From a checkpoint of a small transformer trained on Wikipedia.
Size: 10 heads of 32, 18.3M parameters.
Architecture: rotary positions, no biases in attention or MLP.
Training: a variant of Muon for these matrices, 665M tokens, 4860 steps.
MLP neurons of a small language model. Each row is named by its layer, matrix (gate and up: input weights) and neuron, and shows model dimensions 48-239. Each number is 128 + 32 x the weight over its row's rms, rounded and kept within 0 to 255. Numbers have three digits each. A neuron's up and down rows have the sign that makes its largest values positive.
After each neuron's rows, "fires on" lists the tokens most often at its 100 highest values on Wikipedia text that the model never trained on. A number after a token or word is its count.

L4.gate27:093133138122151116153111130089102180144162084122161182091110143130113072133106129118135092093162080110203064149141114088163171119142192057100168152121126082137107110137170119139091160127114130087198152188119172140150135086085118089165159141127140095142119159095127112121101161108172162116090118083143111142136099124160086154131119168093113071155158108106093129149123117111081131119185151087151127164061136125162127142109163098146111121106179152123112081119065067120100113099127106138094170109140089222137107161061084119112148118204122100100193151109109163156120102172080119181
L4.up27:136146134099120149162149142109136158112145077067178142085146187084111138112118152124069137104130044100118101160092139148132096139158148092118097135099096078119109144133123108038140128135131140184140144119118128122097086107125141130113160136131124142059092102153125113066103137149095154146174116174156123124209121131068178130151078151137132148101155155156087112155177068102167137105156136154094126110125025129155179112084170118165095109134180088150200159146140111161129106109143156140166151119111186089137160123129132116143210122136157168081104149130106118148068053153193130071
fires on: "e" 19, "re" 11, "ire" 11, "ac" 10, "out" 9, "a" 9

L2.gate429:171142121106114118137230120108161112138116143119095165050109138106096142128146104141135129142116162110111108142098110098071169105181115161081122181113180128076157048130120153098106151133109129176148135161088148126114164075146150145105155134086165113087122180151114075114149134136101139132110117142127112142139097163127125136185142197204131146147101143167189067117096205084098104188148132090180108140112136108146091106117149081106151152180090177128124085113097153177108113135113167153135135187146090151099085117104110128143089111063083173148153133091152120169124144199139148112
L2.up429:092159099062097157153088116141112079055129102153116184067147125122139141122153191115097107097128119062122153145178137125120126153129158112119099129105123134130124129114058135123117150160184122148135167159068134132139146113167159162160117141111180104157129100139144160166193113130177149061115200117194104175145115124099161204102137159086101177079132111165117137111078141140077078165139149149093171107109145186121165110140086125132166118125121109156150096206101128094124136138149136150076141168193143157133068091081139087118105195046118067143152115071114139124163138153124075119
fires on: "er" 18, "ing" 16, "ic" 14, "u" 13, "ation" 10, "ations" 7

L3.gate450:096136122090128135160181130098089090123096126143177104131166181104102129120179128095102044109167114142150114145088129135155090119100072120156165044114164181054176088121184083125108156112163073134161109142142150140155136142172128139126168097076207079137097124105095119113150118168147117137129142134139149125164145149162137132148090159086122099159115122105152112154095157131105121131150122133132095147059096124107123174119105110096126077026137072157199121128144157126169114074167111105121131174119148137119138109112110136088142144187120132127120167124114126089177120181106083178
L3.up450:134182156147142086108150069183073157129159089151141124137143125109143149074136071077131117147122105119114159180132167161165089108133095068129185123159116166109141188120115106161068153170194133121153122134136101111126091214159143167108171192095169111111084172094077154131160208097131129138127093125123111111066159127081157122054122171094120074119137132138186152135111164124207088185069146124125084135101119186122123166118135117126113108140110142137126089153215134154119155180187114097162129157125120053126128095090166157104112114162142167147095118126139108056176125153150110096
fires on: "ed" 36, "ing" 18, "ind" 9, "ered" 7, "ation" 5, "y" 4

L3.gate432:083152130142071090124130144135066146145152077169151120152103121127114112045067115192146123177117139148137175132081070116148144170117185074148092156135141133162212170149137100110134141077142202128049093113176143139137099100208101134123157133159149166145172159149100153148132098146082209127109122142097134077099123143113119117122151108152105110105185151127117127149179127138109110126174127118111086171053118122120171126134067144119185169091129122111145100187148143152094164075149210117108083106152099201070124115109131125125115124132172164167186123132121106141152145126154090147
L3.up432:193136117117135144126153108135081097118186154165148141150158115101124189117137154077163137169135160116142150156059086170138141149109092094157166172103115176147072201130141124133197169052144144101161170072115159152167145153141099164141151082105138143116153132132135153142150138160130153116121075213125116142154142129118117108088133176143147142125163162111179163132119126113084078098154093094103125194116098139113144065153138113067155158076199108098167115192181105167043067165119149147126072112126077145169108057107110157115112154140178139103100168137129146091168118099136119069
fires on: " |\n\n" 27, " |" 17, ".\n\n" 14, ".\n" 11, "\n\n" 7, " (" 5

L2.gate511:131175060089133130145189158100170106116113139062125128126099107139160139100121115131207160126196132136130138131138084155115133198166112081056141098053138135110166152148097147125156129151154176132157157186116130109122128099157142095117128188135060123140150096149106169108141077115066130112096140155105187061156125137087124157188106143185131151077117128094161081107120165132108116172216148186123111127111156113115123126092218098116145089084070083129055105135114115125144112112086182106123146157101134135152157069145108074141094181127114084130160144084111126176094155169150149144
L2.up511:133064189108162117068126153140118079128149078170148134097081108166092146074114104118118077133150132165125122151124138081201101094134155082108157059124088138125125080114102134128171113159162103109151071139086152085125106145158145123103137123069094036121140151148140149125141098146118158154170103135116069121133128117111111097177125193136156121136093191120144091080146143160142154113105059093166169146073164112158143156136152142183132157116151204131111143111124101121157136138078120133144043149115107090101166123171094168065089166148114207060073126125130066179153161139117119152
fires on: "-" 96

L4.gate530:116122122147080061156131137128129155172136116150112122146098152060136185137091076124111110099108145141107199196102104139119196171120120092144132141141111124165102134176168105160104158096120168131084104162077159158121067129192104129149174194135117077095124169122154114041150097164146191110121133126181101174077147121116127128065106145108156155159134121130134115207165128112137151147130098151088113151133129148136181095171118156177121109162169118064157163160106148137165133150116102130134093113137100140112203102080103123118168158076098135140178116209137115123079136089098131111
L4.up530:153137171166066124181105117123171143108154132124112116144112078064180151170055084136152110127102118123116124098122102138160061144230087110142136123107082110116073201105115178147106153075153182128136144104124100172136109137103106109165158129149148103124074191092069072101173116148111115102165122132158097147089101120144098163147088183160145170108119126089199105141117047100064143182127110064111105121143106099129162124112107108140099114027143152107125152178153129137136121159137106073113099100098098116127152130130160150142170096081126138075188148190113148069160152175138154139
fires on: " |\n\n" 46, "\n\n" 24, ".\n\n" 16, "o" 10

L7.gate70:163134123122109144144082118146134166040119129183103100114144127120198164128105150160125093132122130124150116101145129074142104073081103178105081108098135157143166130125188124115107158106091154142145069123091131134111140111089146100121165204112126104175074150173063088143116069095195134111113120118197030162125165153112121144145139108150094178104168178072109141076138064179128074106155132131089052116150145172136118081154092157155184102108135130144198100064097127116151156131093093126116101138121180128073142164141156087132145086176134104121146183159109097101130116093149123099
L7.up70:114087164151132091163136043070186150114114166115161125139112117106085155144073150105126180143111180140140191158161050114139099138109128145128113115103139118126196171151144113154141132134085102088150151148157109100141134163103133143127159209108129181107124142157033143150134120091179133104139117107108100135130146081109114176107075145142099121115137154130134084131138143104139155092159073120129094155119169136104130180092128154090125066088193169160139105130195152155073113127170091107156106061157230099146189131142178167124131098150142184145149134088145144119138159098137110074
fires on: "," 99

L2.gate345:145156089143152196121061150112089087109156164096080145088154114127100153153155095123168152117175146146147189123098160142184101160156128096144149103109116085166097149154143135161178130125186107141093135078116179087047126166140144127079124127177092130159105148160102155110168127081114155169129175098115149078099145139085091158137152122053106114094192152103155142060157063107151094136192201126193163130099100193119108140150132151130094118123160102164119128166136058152154124108135134111109090131123085138067099154126109129106103103080081083140071079161162107135141088126117137138
L2.up345:175133138078116158118205096128107188122151139132134175099132184119151105151138080091133118088115133195130130152094160107114144129091194141164125128069149170204150170105143131135132126156073115175122101165092191086081115142127177165135043137118170148126041147130094135107148099126078102095139155201157112159161143101154091102157171129118078113145104139184091151128202112173149099167149089182113125162140115135154148132083122090110172195148145158110136127112130168138129121075090089190106094184112144117092132082137122160130162172115144104163114147145155094102106107131068110150
fires on: "t" 23, "qu" 9, "r" 8, "ept" 7, "s" 6, "y" 6

L3.gate70:168180122178186139155111158113164130129173122077149109116141088043119124121152096090085141161153115143099126110140107139102170051173143138122087148097163109061140101113132122074131127116111181092092138116131149117140169091099097075084145124084066150114165096090113132161128127125161176159141124103155136153151120137057119143059091115070139134142188092132158156132100118159139162166109145154131163099103119125140217093110128108105100110146111099107162157126091127148124079116119117080093064095133082152219095170133190093128086153061090162088159167097144146149132103103165161122
L3.up70:201147065102168098174184114088112129130178159098139155107123105077107105110142115108151148107169149092135144082176166151128116101155132171123085172101159102099196078083108067147109116088106076133057133165118161136146175101127149119111180131139129085127094161091094150119148144177095127124098124100118101135111097120119111111083092157089155105119174090124163144083131134146094164194114173141093187074183150169121152122183158160107090088173088154128160109105099121225168105128117129092099158112099132196158068098123139139097049175090096147145146171103129114195048087119141125077
fires on: "ed" 29, "t" 9, "s" 7, "duced" 5, "ing" 5, "ated" 4

L10.gate325:119183127113104065095088171166126118157131180114124060099174176168124132148073173151146120149161112169190105137107164087139108097100196160111098175104121082171118156106174128134129106160122111097170078169112136130130101129099123138129145153110115122158076162144083113122117127073107129137115118101075058128109126132164138127157117157151144168131139148117094136127136120087109094110085171164070123085097104126124166108092190206143133099145177055122148158128170085086161173170126140109169147166129162130085134130182175113136102136131166134093165156157155127068149193096099103077
L10.up325:126133138146092103148101094130133121146150178148161055112164145155169105153146092139172124160144136131155098127096119093167090168124162145108172132129111118115165121093155153123117096157128115157191077128086136098139110167140091052092120206091133126192122108105103061153135116088131142101104128134081093095108219183095061157139106157105156183103171166083130109091108120141095104058120126132142140080132092106060126128101218137092130101155129086080124125102153089078171179115107167119104131124139145192082110174220171140121125092162117135108124096151118152119133154062089133108
fires on: "," 42, " and" 39, " which" 5, " who" 4

L10.gate109:104149124114138171092130142124158122207099099120085105071114211196192108133173087139043107147119135065092123142119109192112133079138130129156147063092126135145077145098191152189121119115237153095180109140178169116124119175155087172112125118125100103031136080126151118147154135105136133212116142103149101137110160111105104093155190117140133114164132176164123090056070092118103100139161124098152122135149162200180118095107147166117137161125171141099150166105155098151142108144146093151144069125135131166113107153157127105142138159110147040137095139130127163110118185104094134139
L10.up109:168138122117112125133127131121118113064125202129068177094156143143110109145083094147100145135155120173100134125127172131119111120191155095136121124167090138114144115073196126114159080104201160117105151087051124169097123157068119137120177113137108147137147129171185137088093109110113156113166173151133179155126117110085136112157174131175139176088167134160108101177105181111226130112138113125166108107159119120165123081128154073093130149159097120128183144150161156104107133082120137136154089047122084154090145130125167142111120209104143226179131126178164107116139105104122113157
fires on: " " 61, "arg" 10, "n" 6, "g" 4

L5.gate562:057111083075102148200197141086118173137043137122134204154116173181092146143117120171132156106137085120087187118127161114168173173102121067135157078134146095067109106138080090093102153149140161120055067137168072128116096144146188148159146192141091110110116145074132136123071121167157126093174101141137147086151113152080116102130161120191110094196096180110137158109163119133148178105152151126129084123184115138119102117145097130148195113113111119117089152077123115126147110114147151114079130153124121109110178155126146138110144139167131105064084091129181123199160111098171167119
L5.up562:131146141154109128152194095059149136148146155127148195159104145153096123085107116109125144155072105096104172088128159121117112162147106105126095169122155106073165137100093110116093198101138107121122148173142173174187163068140153078163160095158100171168176108123109097148141116136118144079139182143162153106122125136116134107179106125181116127113117175193170166192101129133105121082140104155184118158107159169097098090142146148129141214129142178104125138131057132143141144133117146157077125128083111170150084130139094197102127116141127171169144135115134099117153096150173142072
fires on: " educ" 15, "ar" 13, "gr" 11, "duc" 10, " life" 10, "istory" 8

L3.gate516:131152167127080087117131126099212126085101143116116133131064125156138145108087190102123151124077173081150086174110123086124132098119152193104152132149109171098118113105136140101090140069066137132121099086093146139112113137088110090119184082016062159132107124111070110067077117169100183198088113156107107152118098115157132106107073163171095162141180102133200079131079114132078119090145077159125150100114112106125138143111116080096099116109135167125157099144119176152129167127137150117095147146080156135143169149143182097104123125087181121116143228148141137163158115122148096147
L3.up516:138118163091134115163117110124131168145093152162109144110084141080101120185106107099129104134156170113144137163118158152130173163164163125109118125106138080098103173180084137166131111166110134084106117161070119134166120156153073149141122167076111106146118112112137063081132117148156089149136116115125120150134158145160156119105130116116120132158090131081136124150160101077095127090172115109144166139153112126120118146114084089074164077139106114181111127151057102207097167108124147142116138166129139080137130186128158150148156145087190148177151106066082161184189097156129167119
fires on: "am" 17, "ing" 11, "er" 11, "at" 11, "ation" 6

L2.gate144:081137183113122081183175176159151152114157119137138106090136105092104141113122188111113097084085102039112131159117114067115165161109120114163154149177164151163146193134124097144106175137015153122152140128153177093137140143137060093110138139101124108088117134227145161130139102135111188115072169121146105155106139165139084101101143174174104123093163142148167154141168128157065126095112115153053123124094109148106124099108161130124144163134147149107152177109117161149154090087206184104153131166163163180101168136117118131104121151125159145126135163188105150181122131134114152156
L2.up144:077137133074134182142087096113152146122108112083138102105122178112136138101112108140155167093143103148163116102152128148146074152137143126135142137120209138108084137203112061128065154111143118119111148157093098079087137185087115113134150153123165103121081077174134151116146099120111168097158141127196074171156181132131119101080095120148128019118116171137148202178159168131026133085148137157180082143140078137126091104092110176182130118183114105065076161171098116108159184134126134120218114161143168128099088150129133110094155100093178166163145113159101126142080129149107139187
fires on: "el" 20, "ight" 18, "ing" 9, "er" 9, "ar" 8

L3.gate125:124165139097144124086155108113077059093056165086199113093177177151075067114162094156126100154104066169120126166144101165204116155106119144136133085152113101129209118149166143131092120213174174115115067121089137087139120081206140093141133125112139144109119127142139111116189155117162129094146110143124194157117149093112111119141087169111046123162139131077067135152178200114140156095107106182109121176114141111149157109185184149136135133129065133137164137069139155147176131125168095100107074138059140111090156110146124108111098159192142107101126204169137149147103081165125076164
L3.up125:193148155091142095105209079093170182195142128132137145079145125120160134059158159085090097169154192225111161084112146124155139128129109168152107157127152152107135116174119121157135136177182088065147112109138126137201139140120170220110121130105125148176120187098162126098104125102173123123144071152145149102173118109120171121065120151117143102155124152113049114125085138120136071125171114207117107206154134134100118123156120131164103083121122164122175099158143130128128178180134125140120150177123121110068123157123135156222155138132178130126125086090096119040162117111124134185
fires on: "ed" 44, " up" 16, "ised" 8, "ely" 6, "ated" 6, "ing" 4

L2.gate323:090132109104153090143120154121088151155072135115137126207115079145128103128137099168145147120174179122121146156154162119131076152068140159133092150188157157132137162120108141179152094157119102085125151073117162116125128154132110142087174140139034106100173149119102149153133111088043108139109128049149071086137128081129101085045106117117161041094129144153109164120128076139135086096078103164142134115152073206155104165170086157113104146109101147166141121118173131210130157103101112053184139118103171123060191129164057141091111104100149124127125094127126151124188164083100106089
L2.up323:145130142141213162175155118169154124135151169143116120115118076104171157162092166106112159128176084128124198164125128170120101076100115143156120164172181141123122144103098103108139121071096077081155143074163142143113173143070106143139094132134152127125102134097153136091149141089206101099061119130135086109127108105107111163156170060139139112104127145127084113133115077074188131110143067132091138119060136149167088160099076119124183143144135160135094086184122122142114057138161130171137105021104090137119144098124051139176113091170181132159074107139128134162201116106160152133
fires on: "ect" 27, " imp" 13, "over" 12, "aint" 10, "iter" 5

L7.gate195:148100142164140160114171159092172072140122164154151138114158069150098132089119142108128126107102106147121128122108167076141135103122131174128142123091143128112116214206131095154142134088174133151138137111123161156143127127118113116160135148135092133129150073117134146142185128146121121125134121133130120126163136080122125125067083151092165189187206129072140133137111124167091133110102124146133183128112044197102135102096124156157183192129123053103152140157158165076201143031068172091112106093088107107088157145133128091129163111125099108119083114151095097088121164107206082106
L7.up195:132085131131122096119168136070107135137157139075136108116113146126099093162109127110139110099131168147081125084141141090100106180132130072056065139101154106092155158182135093103069128132161089154088155152141191131137142080093133095110127172131096163151113113158111131070129144168138113142096117137122099160169124130098145114089150129081127134153147171131170176130210154144146126154131232149125206116136118164159155115107099193153100127114153165131081135104149153115112134091124083102173178138130158113095149142169053149122054142074187079166120140109101109154118093145171101121
fires on: "p" 17, " on" 14, "ed" 9, "as" 7, "ing" 7

L4.gate134:079099139151052123133109154119112089080089095177109138089154122071119108141072143092154090097159095120128143170136141039139090107083115159180133115054098149097143123173118080065060093115109117092096166080152174089118186098155125148095135126134131138140116086154124100162092139139105141106184129153157145139125130159091131063132053115152126033068139162109147154060164098077047124136112162132095162126094130088129110089096141110168106077175100119079102151119107122142134118090056120137161106107147107082113096106089137119091159100132133137127110153119173071135101164053133107143
L4.up134:151097119087143118100129104118171197089094069099055167150137206145183109115130134117124150179112150158157118108134101132138113128163145121141128105118183096140092148101176128086068102165170119087082144226129056097107101133117143121144124116150148132201101107123095138127082108143126178084103111077130176118173111182176087191162113123094099069114103142153139180126183088135108165118087099169139123062100089141143191132106127166174153155136134130098114114090142117146182162126043098120148118118157141169118115168162100077173154130124118090150094076161099141215090133090106141094
fires on: "et" 14, "ight" 14, "ar" 8, "av" 8, "ov" 8, "re" 7

L7.gate180:168141123178127092097140131144124115109147156201164143092096146104176132088083097088112145136124100142154123126088163067189121133033115198176124128100172068115137157160141092136083171108141120079147144078162136097108140162100092126178123151110070155131132132121152144130177131111124076154184124096162103116090124127048133128184225120160091116076138202092142106100129107126201090158159114154073101132151145147099099063105107142104081203058160086094102122129099106155163119199170122100123132085139109087121110103143131152108137176128119114112100155126147101179159099115132150111
L7.up180:109107129142097105128105138176094185144118201112100149137159145168110174092022136145065059115145144163126070114185093127110166127143097178123131085127134123136155114126131140127188113150103198148196175117149108133151076155131158141124102103118146090092087121132111098172110161123141100109098123131183102052107107109115055143119122190127138121115134076111103093128142139168129156141089123098135110033107190173137166129100120200096141030116110161102216094113166116124158106141171085144147125084101172112126196114149093105128153138105136148145076104098155161095140163153108104057
fires on: "," 57, "-" 17

L2.gate275:139196106119141105111139120132172138075095178139135117171103079213116122137091138190144125147157158175114120088134152109123140176156043139124120107075133138109149135101131118155116136114137131166154114127097167202132156116126153117106112181119084128151124081167088152105099088103126114174087106128080143067139114136062088122105120192227152158147088107131166078105135115143117078099095079135117109094163162121105087134126150072150118109165040123119104116131099123158124084054114144100079108108152134112157133081160178133161148179128184056118113123115132138159164131133122153075
L2.up275:135163148099114167118144135208094109163141179085147196114123148087142118107145115133110121121152147100118146177129145103152130063132164080122091148109135128158131131124171106141097178191146125089120094086169105143121117156164048123155165081165074113114133128150154149082142112108085182095177121090120128189101151158167099121120122153139111133089121103134115131141178091130154143155140144087132149118133101120145156176119111155157094121131157131169108207117183106089090127172130021142119076071193183110136180197113101106157140109142110157090099145194116189174100157126163099089
fires on: "-" 99

L3.gate509:108129219098091073115140054154193142113084142170094126108087117157104066149076161146124102125102117147139203133119155076097181109157067141121092163124108094147092118124138085127128137132107143150096122134082142174146112089152105117124127129182112107119112149164175101092071147136120102172205126188127149108148117157138127150118116097127205119139134107128044069127057139101118144163166150119096196145110123166110206121149129099099066171184064083121099149135160113151162132124138124153148138077191122095140106157147125098137148120128035178138115151170146077225117131130110161139
L3.up509:115137127197103139113151054137172148137156117107114139129158094119150115161090062129161108177098074128165158076104133112132147121141097151063134151150151191143173090084145111089120165049095142083154119075158149113104111078113124148119154149184080159118113152096062132111185142155172144101177141207146148082172120181145123161103169099093117119090131120107127093083130103129113133119208128123118089173113151105176153078103099125094094091109121136133111113083131114095121118147147138117116079070147059098159109122113113184114103159103149108096135132133124075145156128146131153183
fires on: ".\n\n" 26, "\n\n" 20, " cap" 11, ")\n\n" 6, "C" 5, "cc" 4

L2.gate12:161160105185146157127142126124170135073137131099103085136114154123107096143119100175182137126179097154232105148070128130169146119073158112121177108115129120100146169169123136130151154112098120086132133048149134136158159120177146077104154085141070125080156097113089112129148087101194181119110165119086171105127194189101123083096063175140149115090133178109168159171178088134131114119136097175136127119163059186104079112163110130148148128148135109136184136138118065123165092139182123046155119111098080133126168097131067152149132151113115124086137106139132108149140130150148142115
L2.up12:099152055108086142193164127129148204130144128156103125126165167145099153121176148154126098171112143162195115122117086165085114165138174121084111168113127144080129174097132195158156153171117101046054157143099145128137084159157112090137179116065149099108124098106064103086154133103112150136065154191150171161125155123147135087140132152118136181135120152139124097119154098100084074124087117161130116096142157156099124184131098096118158130136159094140125130129094135158103183197146126109122140131123157208128088120126063141109145100114127132115068134150131115105165033125111078165
fires on: "er" 18, "r" 15, "e" 13, "ing" 11, "ic" 9, "y" 7

L5.gate705:169124105168117120166141107130046205148166160098137128150099149073049167119091130100139109122161148141111129137168074137105111144144186051102178148163081097116152120113102118168154150131146173140098127104135171145128108143208139127153172114144125096150128180079175071156079134143108149129192088117063159120060163177161146158117124103115100163143196158138147111155121158146126143102173071123110074185122138125126167132177119109100158121118145140136132127154105115111110139100126146111159020102146188170118166139117167125138148138170086166194145166171115109113177129063151143145
L5.up705:148125105191139119143158151194120165018150130141135121108110146095155070137135158130155134140132146135147096142097058144070114158210120051140158158129131116080174128125086074140105106122128142106140134093124151100107104120115151128154136106138115070104145151116145068177113098133117112108156056180114111149123076161143121110140134113140092192105135156130157090116144121137144139114161088122142058173084111124141205148155141101089207141080121118105128072162086143042102161133136130133143080090128205151156181156149172147130142137157112103187166132176107172070180165052181130113
fires on: ".\n\n" 93, " |\n\n" 5

L2.gate293:094114119086065136088150144167097149195079135110063121106092096157152194114134130090122192116087112130074124118114138090015148093098067096154115165159157144167143104075100115160179155142082136123145094139143078132146140147142098137120169134168134101089153146223099148095128077067142119084090102105132089145130061150146112161136136169194159147143150166166136100059126163154164112173192120156142132136086183131103094122111147142128100154125131142141189189193139166114142097102118157163099141115161132185094127122085109139108192106131088108156146116107130081130103152137119106136
L2.up293:132157106122082090090079086177111075149184134140108111077167230087142077169159141135112135115152136131065105103179099101133170151078116154095140133112133197109155108137117160111179140124139109128145103118106136083175178133111111142165168108113175107131127139157118108122140090102096134071063098143113115140145130126100146128130115136113135099128120131129085069173046133134109153184198090150132136166086118148118098087134108135188159153148150165151142138158087128131113128099047129111122138180095110135142128113070089107127123176191107094110200116145131163146165176098187113110
fires on: "ord" 17, "ations" 9, "ing" 7, "ed" 7, "ation" 6, "ular" 6

L10.gate26:098152103104159151127089122137163095122165130083128102115162148142107174188117104121139131176112116085123154172104159171133106107107173132186145182152149159174164147156087130104112135141152105185142145143099144103130122131073137134093130126118148086095099130102111091129144140167165117137156174143136120144102075141117112130144158086106158179176126191173095159180114168130122050148164169118165105069198089149076170113195115128122169078154102177125158096133184168120074179083181134143099101187124101208141094051111170104179151144111157149117083073161122156170103139157117143145
L10.up26:130146087085161125150153165112127222106094155140113115120127154108099141169121202154103102129133192145153121142113053119162123200141154128135071122186154102159173093141140119115219112198127152121124187140151136095122069125114084115107128142125145107082120111159124137119140150120139148140091097081129152058080101095113120111102128074162124177157118139146135107084065140148126122121135154109105080116142131151163127176115140110168124157131085109169081084096091157114140129088116120107151135080083092181134175123142100099077107123099130121145145102103110192071145157158099121177
fires on: " of" 24, " int" 19, "w" 5, "ter" 4, "at" 4, " |" 4

L2.gate120:146189116070095201106084114137126120084099114082119143100129160125139146094114170158139172162139090118133142108142171095139130158117114094118089079073142132144157164122176067120180100150164196152160145087108161130100128147158133131095107143118080089126098103169114145116164125142142116133077150132060159059133117102127150083116164129172124149116102181099114126101100150126111071133120134141071106110149125106134168096136133077101162134099186092193106171099109148076171115119017169106166148156152122112104106070133174113131148139126191088106171148089056090106160128092073187120
L2.up120:111159193093114170107142152109120096179083129078159165121122137177128093090104114133144095147102099133141098151088138143146117142121127154197107139087116147150134119155127118141172108148186145136199133157070159099055152146133187108113076154109086121109131094137083125169143146155138143152096137142122160089101112093163109135144141124110153162161144132081127115127158111175103130144134110152162160115093169100098189163146125170102185134087217087087106216121156161110108088159103139117125140098112172101128133156212109134129109128160120130067099152072162064088132144123098179159
fires on: "-" 78, "ant" 6, "ially" 5, "and" 4

L4.gate439:160138145098147148131189077145082150133116138170118114175106159114115147122075131151143106094150158166081144128034135110105150116144118142134149071160086094126051131126136093103132155132102134073167147104092156120169081158147142155171146123171095037174086118134073130134153091166127124134118100137182158156175134176156117129122094158053112097090168152123136102116157131111140126128202081121161121211153078139143116167216105112149120174149140137027136134119085123094119122100128117139156149121131137085093168177145113108118125170098084092149132122212127135120079163137101111141
L4.up439:183114154135136110154103106165106087086142111149111090125167175083127131108061168121096048120134132140070173159090042095088162142132142156192137097081080115082139145144148174131149184119166135187139144139113111112170106131155168158149093089128099011160118135132125086149122091150144148109172133175129091120078154075153137144111139142098118096163154100126068111120108179113088116096117114121202129162129141132106107121181124095135139122118152066093130161149138107089174150099118102134150095143104113074121103163100195151089136138156151119134185167088063106074145154130145129182
fires on: " |\n\n" 40, "\n\n" 22, ".\n\n" 18, "\"." 9, ".\"" 4, "." 4

L10.gate364:145103192186162144083134079119107134106114156139185124148167150079114170103131114130069175160131154071174115199125118123177130131109149112144160126128092097103138194120163099162188131176097092120099143079168121093151091092196079143125174104136178171122147105128137152150125089137123098101101228118118076120088147127119110116122097074094151109152123180155142063145066082199119075104118116129133106123140132139153151132089137097152103084175097103184116114148090169156125101132156121170111101120104124145168070145134133126096129120091147140108179101130083069154127118178104162199
L10.up364:177184131170107157089155134142150182126080131169140099164102117146099115094118159076123155143142161130115129105156052134141106135118122167120097185154214148159151128102172080099151131090141153117170150104116157074117105148067103110137078111104101099096107080133115107105126131100132132115041127131113119124098097124147120159103151112154090142133171119142081116163092110075099128141182122182128145119131107111121095135138166089155126160150157154159146177058099116165058131162208070098172131091143136169127118086161100166100093180139184137084134068083080142175110102065123202179
fires on: "w" 21, " |" 15, "ict" 10, "at" 8, "ch" 7

L3.gate654:101125108122086064132105158160158132172129155136082141123124093117172176121126102158118102186129147136063135113100155183107092180158190154135083136126194110143163106140116142164125161117146117143149138111129114141171112088128098071124106188090097092143169148130179154170099107116126105198148135043184065076078133102109135140096121169096093233093145131120134097143200063130118105124178075108083125114107155189141094114152105119170150104134104142120116165146167180109096157195150176100120151065166096141118163130134135143167075144124116158142145122110149076118191115079129158135
L3.up654:116109111080139049124105133128113165143134118112085103131160089140166041135130172100099114104105135098096112100131106093105071117187120139107090068204076174123134150134129132140096096054087107084102093100079085112162158093116148100205087204137107089120128119058138098123145114204164132101154145117149149091150163108181104183100121139110081163093106148109108157106145090124111169107140080142078134138096095145145183121137162147121123122169134119108159159150184125123177185083131083121159147065146101137113136114172117138161149151142104116067137153080168085089150100043112099097
fires on: "ac" 12, "h" 9, "es" 9, "or" 8, "ep" 6, "enn" 6

L9.gate738:144122072093083090087134124148157145082131118189116073158137124078069181107123097177162160118073117159147147158076107134159082155142185157126108106167092128118118111159122116144100154107087206130139098136127103220060067151103146150127185110169148144115116147109140086129195093184175107087118171195194142074174124141105109157104121080091141149063169136138056124131149132095129105149164095175083149133170146114095136152088111142126138141150192135085164123080147133122106141152147151091094116140083190166072127082120126147120164110136115165131121137191133112099146139130154123115
L9.up738:155157113048096129130158118142079080090072138178177154199121110128120110134121136140139123163160154119131119163126110158121115167089089143099084110181089118193134097116129144152109134149136169157133137154111122195100059132133059153146153108153135156119098160140111068105164085151110089174087125146080113157133074157134086150149181062091174155160126105131118144142116093093098096145166108140085195137161155087044171144155143116118091092181101131103151169094120139132063128097104150148115099122093139118133104129145175114121089111123121114089152099181129139081201105161146164118
fires on: " |\n\n" 39, "\n\n" 12, " by" 7, " of" 6

L3.gate494:146124125159107104080137163102181110146121130126110144056175133111117105133165102092093149124111135164102177146110109129132102152114161108146148071115094094178155157042077117127120150113156151164145105085145161112142106101148140143136141149138109134101105134075182152047144110154202107139144103205153145077159149078100159136121147161098138158124171153150071119048061170164146124143092163164154068092177179130113143091093079151137114155149138145190138140127145145146128149113079122160151064139148083111131117130164177136168177144212172079157163141148119138120101149076130120207
L3.up494:124156122088219144163106113127112097148111119109045150089135113145135062109131129155146107180096143187129113191125089187116133137152122164198154133111135149161129086117115110124141121133194146161076155144122147123124124134148186137129148163148102180120174100151114076120127170157129060168147063176141156096160173069128152148129120103144100125167109128157155076101085131137169074095141147088117134153173119117150179160144094130044125139109209099095151177138073103105128161139090143102094177095109098081140160113158137130133164127067124146224100126104171109117111091090152102153
fires on: "ang" 27, "ue" 10, "ion" 8, "arg" 8, "t" 7, "g" 6

L4.gate661:133132137129137125086097154112184151107076093172095147122124165182145140096169120150111166117143052111094130125165124121144099172104136123109146126174159107100161096125133133081109177155125124106139121124129095109154138130103147104120164142083128150093063229142149122103152128118170111111112082128144097158147087174143096125150103187126084188133125136145057111111103173163035144160076124105177104121094179143073065132070096085180163154090115119148145125123109180104106086160176108093142142202147144135119148102127128123126155117210106110141130052109073141149146170188163167130
L4.up661:114148140175109174164156084108198084138154106178182190152054169143088138075132114134114100172110108126162120106126157085134114108116153137103144123105074122113104129140199115119124147133095087118097117102122152125202083094081154166100175103152152133137156146119197134153113158216098111147170083144142077071144167142128112068150101128181123115102130150106105144099107108196101137134183154093152092169109126200140137097089130104106216115102082202077139148137151078166106127131082178096074080192093127147160190153090099122098159143102165130147129131130085138180160132153125156131
fires on: "istory" 16, "a" 14, " career" 10, " life" 7, " while" 7, "areer" 6